{"head_dim": 64, "norm_place": "pre", "positions": "rope", "rope_base": 100000.0, "init": "uniform", "init_std_qkv": 0.0343, "init_std_up": 0.0343, "beta1": 0.9, "lr_head": 0.00874, "final_lr_fraction": 0.05, "train_tokens": 319700000, "dataset": "wikipedia_en"}
MLP neurons of a small language model. Each row is named by its layer, matrix (gate and up: input weights; down: output weights) and neuron, and shows model dimensions 128-255. Each number is 500 + 40 x the weight over its row's rms, rounded and kept within 0 to 999. Numbers have three digits each. A neuron's up and down rows have the sign that makes its largest values positive.
A block is one neuron, or neurons of one layer that tend to fire together. Before each block is what it responds to, as a language model described it from the Wikipedia text at the highest values.

Description: Agent suffixes and "ch". Word-piece endings forming person or role nouns (entertain-er, lyric-ist, drummer, champion, spread-er) and mid-word "ch" fragments (protocon-ch, poly-ch-rome, par-ch-ment).
L3.gate426:479478482494510534513447524510487434483462537503492507505507436530496489518520445549504511569472532451480578471495448462477522543510525538442540489442494499512483519491515510536476451527517542535513552523493497492505554459538489494519550637467512478577502483485533563582503528481516521470520523536449467451524511539523457505516506596462564409496415499574500450488517503504482457536467
L3.up426:510446551464479486518499494538474522500468488475448546523509450550493568498535520484623477493497547477537418502483520492440559593507555494489516524526558421523536531569531519527518490503597570532553448564520486504469446416446531498472436395525493458520505500447486544474440541468511571490519499468494542454395491518486500509487595484524459511484547536474479470501513515475487495513437
L3.down426:464507462518404546542465523490470475471461473428412521527476492533566486515412520513542474475457586510594508447463561506516526514509568486519486549502516489485517561519478501522530497510541528541481465558546463543526532501573519467444455514435451514511514513473592466443493494506584583478508451513510569531511545521501450490470625529468611464511528478521437454490543445468495461517541

Description: Word-final suffix pieces. Final sub-word pieces that complete a word split into several tokens, such as -y, -ed, -ing, -ist, -m, in philanthrop-y, orphan-ed, enthusias-m.
L4.gate107:513531469546393463493510503441451481523487459497492489411477478468538444482472444459444511520510548451453505527497481523556499464527430505517505485449536493456474479542524552532562482497422522585437479529532468506478413504533503457472541555487544513481506494516535532431474561619485499513513480520463509516463524518510466525435448463488570507469476451567473540505560492515499481473464
L4.up107:496480511548440492510519419532464506488501484441498501458493532446529512558426493519462520601545499466475479524530418523570536495563450515533512442490489447514443466553551479524494483525505501558494475573563539475533475535548536497478547477508480500460485495480500480552509507557496500471564488534439460490491454501495442575507503519533572489548473490526529544523494527453452592471473
L4.down107:527494544476554486560499419468487456484574507434544530502417499516458515548465485530485535508508563475593559522500477567444488557488544598527526459533509488510499554483458555503515505556499537502500586524524576477549544536486552524489452487554499470480551545428513464487502491479532539520501474502476447514409533521526564481587509510559534525543493540485502520498507505501458509504417
L4.gate180:495541526488468518464510485543489490516552452546457502495491562456502548518449486470459542548520455516484517486515550508489547499527431468554468410555549493529481513494441430548520488483464453515503452586454569522502459482508434449468542480447478577478502531478511560550557461478484498546535524531487500425511425481472447474436562509471490458508481416472504521452492472538461411520476
L4.up180:508491533508474543458487454506499503480499483430473485547458526512452487601480487519471484478477480508487446485445561470497444475510524535556443542505445489500462507582546467567462518504534435490517495555534493523548488453591489549512488514485460522528556488496522525468498546545465493499566494533534499496511457490519528421497494547464497454473482439482472440488466486509488475446475
L4.down180:486538535459525472588540459487505490550457528535523508492486505482534438536513475530494495461507462509506554473425489468517471539471509514502552514443551457519500491553511544527505557481535597561500497478500504447486505537500502483592536507523491534426494492549550588547457522466441532515540480495487572506526585574498512503550489505512451503449527520504571517511486402444462495588495
L4.gate608:490484481441491541475481449514527523492529457451507479462524475469543550476473521566496449532498514464517524559518508458531551459488443471597502441540528471514514483428526468495524469458475376480485511553512523435539470488528586437459490525496533442553508563406505562503477584498546506557493501534469504503489529519484453516488496564486472485565569475394551480505466443524535523456477
L4.up608:452484557521468558546529512471483540491477560497517493573508432486500510523503501480559467571494485497567474541443529496461528499475438441550463562551568518505539505444461456474484511422500451605540480583494563472407513479428522471489530499499490450434538516465511505504513510472532544521547500483479500446448531415514426484461528541468456579514546470512478516466424397500438461521526
L4.down608:537515596473496494560557438485532497550453466503439494521394498519501480517553431499541489483485431415563526478432459469401518484581521498430578520500492508439472534548502452504445464510517614524521505520480512533458552538422495502527499454541549465419483513474467508488508464450525537485558554457524510475425517498507464452533554447513492491471491510479519544495466557496499465547592
L4.gate724:494545503513490492522546493557491547496573547439483435419512490432546552514530482471469598611489494502461443458503441466438542497445464510456473461562491502497476505567490462526521486461529514534484525478524502459473462599458482505504532467506397451451523503532509433494508498516495559555510480437581484467558469485502461525477548463483613539485501466546443466406497521551494481473444
L4.up724:534453456477554482476584430514537515474540436447408552524485480469493440528445477413485550495493520548508499523461527473466485464480485464557505426455522499561497505622547513430502468512445450479516443609491485440477426482498567532515504454514489541521485463440552505510484537501540510458497479435528527542471496504452491446503447514551516464533454416506562506494496448448505546433428
L4.down724:433459515498481575537492430521541548506464490533482523519465559524519485491468497513497456526466481474514492442505491523561495514506507528495456547504427500515568503570463487524535576447485547394485482464515523502509505441523535522449515457539493478433492541457481552495485567467494475450442459455489628562502458485518488518555506478544449536494444487499492523484471532377485516514508

Description: Start of multiword names. First word of a multi-word proper name, mostly United before States or Nations, also first names such as John, Richard, Charles.
L3.gate526:488505525471483492566443506484460489580466429539457406518532466582524477441466520502515494578515484518550414514559509537483509473402517510502529472545544474514509482464525525473588469489498528493506501552460452535526465502514457508498565574522576483461525438485492478523558476467455545540496537421444541534485552456508529496601432537558475480504579518450447494429504581487583562494418
L3.up526:514495509510499452453429521451452477490517524535494531548538486561500479486506452505465565508499505486549504451506490454536498446551563548518470532450479448528513523521524572439593544502484475479508568509473471468524514504573548481508566502454502483457525477486558509420575486473523540527454511530472539518474520510498523479501442556496476507469611486447512520504467518484535527480458
L3.down526:454492565455479491476466489486475466486529533507541468508479506462442497451637565507501484453492399546526514523453460484529525472518494493526499457484460435435483475563528520500466482520489484547487487485487524492458489522489512442470472522519470525496457511449493538506518525461479489542573499565457562520481494489579464517553535556531501480500491537463453478481461475538405519525559

Description: United in proper names. Mostly "United" opening multiword names like United States, United Nations, Sheffield United, often at sentence or list-item start; weaker on digits and "un"/"out" word starts.
L6.gate231:520466519539539492512455561503581460498588427517513503551486529489509523467479503477538509484432524522466550458548395459546582447518458486555541432551513461510593466530439506504483410564517471545540479451543564530569539552529493498422521476522505487470542466553582464540455521534467453532498461477553498515507527575482468496476484465479439527521513492483429569534508511520474539502459
L6.up231:435474556402491460459515456469514471536551502559516534468457473433458583514515570550537512491443484513497506550536509440509585513511510538528470556512505476483531495490531504522446462507478535540514510450532515491467556497525477477470505564536502530528477482456551514480544471486578432561559440474497460553526439532509495458562496516533525514469517452427382564526447544545444498497554
L6.down231:508460556471473466518480479527455526532516573462491541442487509438529594524565548512454541499518463518554451557537590470500525533477501533490470483503484503450462512513470509566518433613481497548527599506478497519528468552514479520484460577489489502473472482417565536551532443523504582524484513509423578502481518529431538468521488480491471467554509529455470513430569472479446549413499
L6.gate259:547497511527562553500483476483503453557471449508489508475518458548587573550506478505524465488497515538562474458522466497494498503449501452588522480464501530490509423504550487477549468548478616528522526516415494522430497509459452495474512525565499490460510539575475492523430509482481518569476471423491553545502468517520533420550533507519496559505548523472469554447493467504527538509478
L6.up259:544481477490495540531545508524451472523439428495511579519522515493555522500513537419492528427431524554546486480550494476495469491518542556527514608542488546466484507553413569485560547532405514478508544489441442498476572505477502497599596553538475507540496495486540518542540467533530457521490443439457489500517449551507542456480522523524503525531521474519482459461537564509471525523467
L6.down259:443389528493516547471498445554483434498562508534549486472553488479492487535535438495409525437382447476531397495540554526503531491518521546503467528555485478430472478562458442436554556564486493524511529508538519516541449524527543509552530547540468537549515527502508485477502471507503517542591523492436455534525503542503529566410462494563465488542477548467507493517528462554460542487484
L6.gate303:565549465520508480589488556466452514494508522511544503485529490510456541409444477496464485512450488571488571434512460546476520550456528516590542540446566507505514560572541514459474433513519536538540490481458488492495537514414476425424530486571564437592512456536494494432546458471447514570555494500477516485464466542503454493538439463439545481511510519527546454459478496510500481525423
L6.up303:486491534469457567467421559555457435473475529522489488490550567550485491490493509502502504539474441521564472452420462456448518519521505515510514541520491545487528552505545436525462519565539480405451502481445485543537462473466460462420474548537568552534484421421431478496505488517518509501520488520497583557533534476402527589497455514522470541574484437459578449516463546491514495448457
L6.down303:506469589455503497509533457476429457574554490429429486479484548499504495510499531521470524552500477508477538412517478500487479490519543439536454466458405521483567467519552487566498480502463451480510511545512502483539503443555527584490526486519476493468425514496501551538512491477503474544514456473520551494527532483559552521489489522524468485542464491575499482470501502471475480550574
L6.gate686:494529518580411493453505430520568471537483522492502406510517456554550537491514442435428494537541548468453560420575533523491512488466458447511559490527492466535502512551506469492519539533481545561463457523573511532444504476538471483496500542438580500423460461528458451552483455498464553536572494456432542479502570480461487413563527542453488453512428513468483547446537521493516532490525
L6.up686:542523518471487510514542556471487430480463529453486499494484495434561490473525548524492525504509519458479504521527541456497547575470477447468505489448549498470445541486506485526524506517583530466514491453535468456500552524440420528533535481517555442446587461456492527566428555473527543512512548453450532418553451519459560511575458485483529482525513566543385541475457587469546589509514
L6.down686:448536544470538466554465545509419500491540523520447520483444484505553506483546494494529609468523455484536459519510562479464463495484485488460427518504534462452472529468443491505561534564484575518561534460524495462498454502475499489491523505532483496605465515461484459496499512459492512465462515470472451531524494564527503535484481448476500533464567542494500514504485507517513487459562

Description: United in country names. Mostly "United" (and "U" of U.S.) starting names like United States, United Kingdom, United Nations; weaker on mid-name fragments in lists.
L4.gate42:505482394494477484434511447410501517530470538511440553450509495564415494498505517557517506388481475555487496546522476515542420476458451504530509487458539453457432487497511510504514552523474550500478466512462461562508526495450532450475439590452464504467535458474478496482431543451571486487524562611540527536409537497542531462529546492472458506540500504486399515586552532529431433464521
L4.up42:534528515487568509503504463497422510513440463461497523401479501528555472467542576433492467539511530499485561465488515502484525478465560438552444522597534523473424564502483435456486421532476471507485502502511491417535515508505464515479447528467488592487522475545572521485515534444502512465496506524490514520480482546510593495533462514462485502532524533503470504477438542521529481549538
L4.down42:569482443489524530467541477458539509485468543504423538536408506465467520526540523545461538479542506512507416520526464556402472503514490544470484514523535519508496495466486477497459506493483509485484492509491506499487432517513469520515490529511411520486514590470502471480477463538524495529528512584427513475490569492574459530511468503479483534623544504471516517556513463539455568456458
L4.gate226:443500450515384504491437568519510564599525494535532533449494601552496510465476534512443509489500524511492512493483550460496560508497514543511497520440512483429500520470529484502525514535447419545470492548500496477477457509492483459493544536459509474534519548509560543506500489492400607519482484538446511507474483507473486510556492505516477458520538604475481529474544539591425527426469
L4.up226:555422535431531503469415484493469543532450512503441511494560475574455510540490458466435545541422452508466458484508559494557512494417461475435522470575535448502467499562473523543510495510485514416453471503543463460537482520545476501507558541506483501581470535463494544499474560469482426546500521440552532520507500504497479519489491553546449508431547471486506575491559522608477459482596
L4.down226:453429554482510508571492430519408512519468495486524405485625430569500519525538477562499592538515475498503460499465484483451467534497462508486478431540544473478549447501376459550502468451463572460473537451451482525475472564480455534505505490567497502481411562413500533474491490538478474512587462477437463538544459462546525557503509538487469537523578509500530542494476543578397419523513
L4.gate357:502453532459521455537477527435509527484519464490560475491471585566478569421490510506451465478567464472552495485470491441531494473494451455495533493493516453457453485520516512491573555548483514517465466474543512534509512498464507431484534441481524433477534483555586526425492430521426510551514411482459464527504470494481540523536498477473459490452504547420426520478509470461526461506454
L4.up357:517481489516525480469429471462481445490527529472513508507461521598511568474496504533553453488486569556449518436559557433598497453448538517536499450498516445512406454580480543478511572498570483482527492504506508438418566490549510467487583514490517425550505555460437473523476548436519487506573523537478559441489543463483596471418527465529475500525487508401523535501486573503526558503544
L4.down357:457502554509478434533475513467535506499462512479573512533296498504484518611553521539503491464450423518593446498444487504501546516509527576544452583485465436480504571533467516447503477493506525492493481534470532537492492570516490550496542508553443515520558521471525501456493464520584490553494470491491467536459515559551451477551521504514469535482536548532541526541507481481461487493420
L4.gate718:511554471519435432495471514484510462586548443464580466506503441535502516568459496608488486566479498588463487480482497452475532476441488485527539497515507471499534532520479547470536498484504498530491482456484444485453498464516443513457492530478474478514556473511561549509432451436477519572506447464506498558450484429496506514498501550578451450502507467490435493481524542559459508516499
L4.up718:508466495470478454525464486481456485415463443476516502548492528510480541489503530468491436568505472489503428514541517544510535574452504480459484458487552490417466498469524535407530494539467449559457473461549482487490502546499528476492575503432468542492515548474465512501420488549482508527559481475485547533481522467458569491570497476506503407476492564522473476560522475503526524582527
L4.down718:478467537516425502530479492466433517477545466527472537499502504492552535505490435501460541502535486453518478543475501476442539572426486491557458380491539454435472489541470487413524531543538522470458523456502462446510534568498466523526451505524528577511481511462551489502415508548446446532542448465422382519549510460539431434554536569520522540541554555462496528466494560548504516539552

Description: Digits and reporting verbs. Fires on two groups: middle digits inside years and numbers (the second 1 in 1864, the 0 in Top 100), and reporting verbs or "that" right after a named person (described, realized, noted).
L4.gate287:448530509436450505432505390507526458495508468480512511553548545517497525569437568468494492536516479493486448469511552500576476425437494488576506457440465519514499509521437500514523474467465435517427432514513534462498508476556544561508571469555533530465489514476449441602427519524458520585528447445506542444524485491476478555422480478485501566513441521473527492502438468559411542539456
L4.up287:463457427525408490523532460480510571463505545502471454477477494494523484490484454500448449554515543521510489454550488499470399490491503507518487569543466569531479512429513488446474519488538414492479546486560429518489485541512586570453562512541559397517495498527530524546499435541539408500488499480565476510455546513509445477452534537567509496502538467462463523514465537560417594492516
L4.down287:462491543531529529492500514568537464468466524515525488493440474562527505481438574595520522497553520478528503575465489512531529503534538458503461443449524569500466392505461518573524498451477451519544526493496501522489424517475496476544489490499548431530473555568422472468499441497425524468452549492526489521535508513515538423554506457479519448459467422503530457507501503552503499521460
L4.gate310:519455452501540534473541498525552547514468481517530440482536481478501487465523504546484487539489521535516470408439538545430559483516586529602456523533503553500477502525532449473485470442550510470542527484483491379512489484516485589501582523516525508434507528506526439500536466495491494516493465474503492509418550440470472477516462465507419534476516429526533556523479527450401480483536
L4.up310:561448493491402511480557499555536553506515550541470514503516451534483492536431474476507498473428540499527415518427581470446465575530543474505486418535494561487508531618505446413466582475521492428528478474500515475478506458546455515450535514464538575492518513529494510577475484531503484523468549478499460522520541502507527494505520498449447487493486457603540509517462531519432551517528
L4.down310:544498505565478442544516532520441493470433493479474523512529499401512479444554588499478480489489514495422468541523496473495530465503505535416459472465552528474525479454520528458536399492493537456557580514510495450531473493393456439495533519511537506471459557530505438447493486500444609486493526511538429553482462518547497519429488472448485515551525513482424489481423469502563512527528
L4.gate362:442467546556492459516544495473513398485473453467523508469532450530585474533467477468485509495465541513439471418429513492480485488535550451569580473552502531468453496528504465533512490515525531518544517458439499457515578541467484516527573464576532516500462484499532415448456491470446524488473563477424455512475514418553484494442485534482494511479478462490507552524472522562486453487546
L4.up362:496505521458518450475573519453440451543500433498461453531494516485510395509529452473479483457575491507436501484496437455506554451537595458550530526450543561429526469561456472513528551524474495487554506560522468503520522504475531457592580516466510511527527439499549539482450514511561559504565506550526568491528525436540426542496467530517540464548518489499572522567462521516451503513527
L4.down362:486523494528503524584441545474525528445466530479419533537537575454435432467441525508464495517517467428511481525510445524479477498493470564486523474496520552565507526490509511507528467532495511505531489553511546478521466500442527492534457585422579495539534513493454515496582503427520500504503572575525588460494505539487522596503484509518495554512480551475455545471500515482554613562493
L4.gate586:564457541531552544480418524505528422565516556483466572513514586521492453498503465458478536457475503548486538427490551485481448409475548459478543507499475539548533504537560452514555514589515522452482529512430499454504559527401507482489438572487569511531523500478531500482542535432456544458423529480505484536465612517529464432468524514489420527470475456529473497445460581511525447515526
L4.up586:565513521469419435505530529465489534526475547540512606448566467568515420557541505501484515571425481460478484517505526480482450506506499467527558555529544428471530441511553441521529566529499498553469529518502503501495491473468535489541463527455546447503458441527483574488558520450420478473507505521489473538408536450476520496538532467525454568530512543517489541552429591452434537521578
L4.down586:613445510487485451490538503438476537428465477474548545492479458488449534449462540504469593501517530516528488474438516503480544474523501501512478490549473443518447478427409460524493472452524420474470454521562517518507387535567570487498571454468500452523530497481495496483502517489485560599471529501466445468489504549491512498578472480562526542527407552513506497557506453515465503538502

Description: Digits in identifiers. Leading digits, often 2, of numbers split across tokens, such as years, dates, model codes, bill numbers, and table values, e.g. "2|007", "H.R. 2|968", "GL.2|2".
L6.gate289:535444494534513534476513535481581475474497452508542435419462496392473514543563419505506509475567480435557480507510478526477456503539508482515451483562467496479453498580450520470558506513523492516499526505506496516520491506515459446502463487531517510446522441491513549430555555507455473511497409485452527411522573496419490568515547468558504500461511465474463486451483463441531462335525
L6.up289:425401450548471444512506464500474460473471539464494532431469471574527520424508548469533520488472465553499548414557516463505544433495482484505509472540483544473492489500507464489562494498527489499489566505456451488515458442488545505456534483518513521556399511465544501539421554531513482434579532460453543521501540592431518475439483484543459560480495466399419453470472485497507474497481
L6.down289:480507394473478427464520508501520507536595516498471469590419493479532474506505509506491459475461541491497524532478464518433491404475494498489489540535527498521497522569511526484486560523492482453565525560472542535446479504517499557553508500522480516505501546499489479517461472546426537458519466486560555543595531596514460507465528453450505518530494500500531498537492479450440460532469
L6.gate351:481482451568512475451422481515552485519540479589508483448456527510477457508484463512448567450494537478495480430494457523508528477509460464583526497531530544540503467530488487459480440480554541492490487519457519407507513535477429481524538469513503572574510464507472487519500530529498451468486504499483440451542482514448538509509464457468457454504527406532470475459540522473486563516469
L6.up351:506526533466494513417496499475487547547445473503412465433411544477521474501485483536505541425492527549491483509458495488510483524477416492474500505577461459481493533520527526419467531501536522435555451533519504493469572512412454486534584424492477522523489456507455491512516461570495484502472490513440499456487419461481488477512519455523469441461543455466475474445541526562473487469466
L6.down351:550524554487446536511562454476487541520426500463502470489395497542482518511612499468472507495543452586471477507469514539523406542537534616504472480488573483440433520456513536480547496569539465516509454484535512509497517521545483481481494445548458504460470514471461493539500494530533501470460530508494474471502479512417518473481508564538514504523517497489463495479510506478545506477486
L6.gate650:522527529521453513530550415523497474462511475423466491497484473464472490561549471461459425497493495512462535445529481540471479500490497539516466522497480565565484500596511511486470584549468463490565553509483564438476538519444525556477534514503528490511481484556453504494437567562548528464483462477480508540492449526422480481514544507500465547509423457520487517493470466445546535495473
L6.up650:481456548518464505508529531515514493449540510475513475397481442502497501545503468589567523524496505519500544447481507487450490450481528486532523487499579526560418521536559459499424499516545476434573452517487455527433571459463533508516532489502473453525488507468544618459503520487556439516524457463506402549480439436550586511472515502525458559510558517519505503505480513453407542499484
L6.down650:532498497507463546571502525498523500450459464498472419545398521505525488498541513524427461490567463530532514542501513481499531467538470523548505566471545496450507480436482554481497532466511483520542518483481511512527500479477503502492512493483516507445612491521571518474545511494460529435491551472447460557519462510492509555512542527546516508507439466516476500469501486509540486553461
L6.gate699:458517521551531476503560500508473446456600546525413441539436475523516568499531463470512465479523550461478544512502483528486458474453470526444463455495545515554492510572497487469475449497489507503446529498530523376491614560536499539510513555477490526504512536519455501451476508565473457417506547444527532512467508437482457460416470505433493531455460472465438543485484567561465516494561
L6.up699:486473446483546423474485481525523512512471509519469498501527517503561526514560461431475458483564563458499494460531477519450479486463479495474479490427477468484543454625569485539479444514497522540477501504575488504439489476503555498571507430476523509454567451434448478506442524475518495440562424474433495464534541494507504529563459443445479578545523410530500574521515455470433490539477
L6.down699:487502527581525501496465477491544505438520516474528493533448530509556501513479498444453459499576533416418431481463459580488586521447559445488550481567486561500574494598513491494462502508573473451500483495510489498472476493461517566499568411521542435464512355474502508546443432568480441503389454413527450593485491522569539519545491437470521477435514474498519549529543473476497466487544

Description: Adjective-completing word pieces. Final subword pieces that complete adjectives or participles mid-sentence, such as irrelev-ant, blood-y, adventur-ous, often in review or descriptive text.
L6.gate211:455483525518520513489482417522512507563541456473494470510560437461532502518550442385448461560549509497504453478452503485551550488436470514442525512516471516470468509507463432541490428447524469454460509456432510457468536483544515534469505539469485521423433500509500524450498485494502536569496421528489541472463452415561509498442490533487513524474437455420489475545450516528569552447518
L6.up211:450523550455488549488465479573500495546513487498460471536509467518498502526482477517516577539471479484480452490479467517498427463550517513530509468484457588517456551484465457538488518544550487484536521619500510465467530409549577558520460467578531516492545501479476468484413568524542556508474516511416509491537444564450482424538557556409480507536476466559462522497512482453563484492455
L6.down211:492532512505505540557488472482470476498481538480427489434598441489437439477568480525438470584490558524488525488540531468500574496429490511539411438442486463498403508440456491531473496431514526562536500557437543446502508560510472551524476524591520479515433491539472445498525488479504518471518406517398478460490462450524520529535537508534486465501422520474452525495468500435550443427499
L6.gate563:532488489522486528526521484493534490451489479591498519453485523567530568538519464494416483643546497499488575493461491575518456580487495468539485481456470570385506487490468410595475478523457475476416563565477495567509484462478489476410500437578499522450526521515484465524491518481529507489483532501469537542472519466481479617524542544543482520575533501438531453500508469479532511553466
L6.up563:465415564477528512530481496532477542514479485554522459519438464500479487485534382440519499436515477359531478510527525574516472530579484499499554536497490577475499478509486491488538562518526531505501509471489589457515543433498583510492525502474455548537497486567542451450479548509499502551499466572505536541532473537560510521536605500503417475454478532505476446459504400442455556467500
L6.down563:448538533549462454491430481596484532536508526505494512404545465475496480555494517481454488559561488486526523527529524414537554516468469485532460441531503516515486483552475456513465462497507490413485408525531460474545516533508489480466453464540502448437477486527491462436574463598511474533520505522414486569526459458501465483537518472486410596526527537512471502438523528550472482555392
L6.gate637:435417468562436515492515491551562466517528452510522521556569520488563470478563447489495466520496500490527558534456540460472536529497519533463524441433483602477535476459507476592501489561475546518477510507576476465546478522512553491455508500538505467507536495501559475493515485486487503501449479569413521589492448473507532508531525468504486521518482500509519546529477444496464442476494
L6.up637:446506519544483458504514449501552515531460493460454470545495509553488510504467538483513502520512533565509508504496541515550462535406473572542452494480524527491433466516521483540540484483456503562525532500481529563491446529471471514512541472508545473490524530570467462469460534463476548550515466543484553567527488479434497461527493478504457462518531495588486517497475453537540492502539
L6.down637:506496562458482483534473546491520505491346514518520500509494519527478482474518559464508512464454483451545521483552540483430537538452505510486439432603488544467430447512500405494453494475477498450537480546460479474523492522511511464497518492537517510515465528511505479494490499540483499492483478534472477457530522517561499543459518514535477489471411464538530507494459527529576440533416
L6.gate725:452504486538472534525512470550483506538553450540491457523537435494573491497564538466461471549538457427559474493467531567466499564498514576598513533479531554449509510535501472553500532471473457501446449504446532476469517519532484543469509521591490530473564516435496488533501435561480513478455480511485473520452472509468527549576465459515461452513480472528498462371506444441493536473533
L6.up725:480511499533559549598449510519461431499461487488541532439513515465438422479487404493466529493521483516469515467530505447536527499541504544472564427480557502461545452449495486532545504494449507504519513492507528502454528494481518520473416489551561547527466520515530441418498566494508545525579519588521533534419462414574588419517470471516526526584473569460460571488539480567463490545474
L6.down725:464584519532522476553414518566501516506591554494466548505572497510535466498517547489507515505508492507591521441500564417522497506557486557455533479506486539495529516488469480514500488511439534413512500580479494495509523509471566437495443499507547482528483449480460455478484494412508545496523494576472537567521467507528530528464452515477460534469491508494559553554510561531505487520471

Description: Heading ends, compound starts. Closing == marks of Wikipedia section headings such as Career or Political career, plus first words of fixed compounds like Grand Slam, table tennis, stem cell.
L3.gate387:448466522485519481581413493532481573544488481467464510491545576491447443552524447487486435450487468499485481526525507486466571477522542586487512455507498500546548486488495412497553447511507461541524491464504550478460566490527556471548443500455492502457532534530520496498571557472450564473464512532557474495510491522495438504564480539536389495459485548502445524511553572405509595513464
L3.up387:505473539424552440572432540514530480443440491464442460529527539554454401515521471490511419448489547515526498510520533538450577527473535510481463474540510516544542488505494442545467535496544435530523528500525524475526553549536502534547546511533415486540450490498481534446574488490519515498527508492481453522526479492497498481551505528507393442524505565440466515532550433445489562545560
L3.down387:517445560415429467516467515459531607534458525484518572529505468507472527479459541495529522477511490537479527596493525509505518498424485418438465546518491533472531436499502463515543487477551457530543407571491494459543476546462524493458487470506483523509418529517500462505541433536533482454513500491509438544470459477507429477558541486559473412459555557518490512407466524508474551437556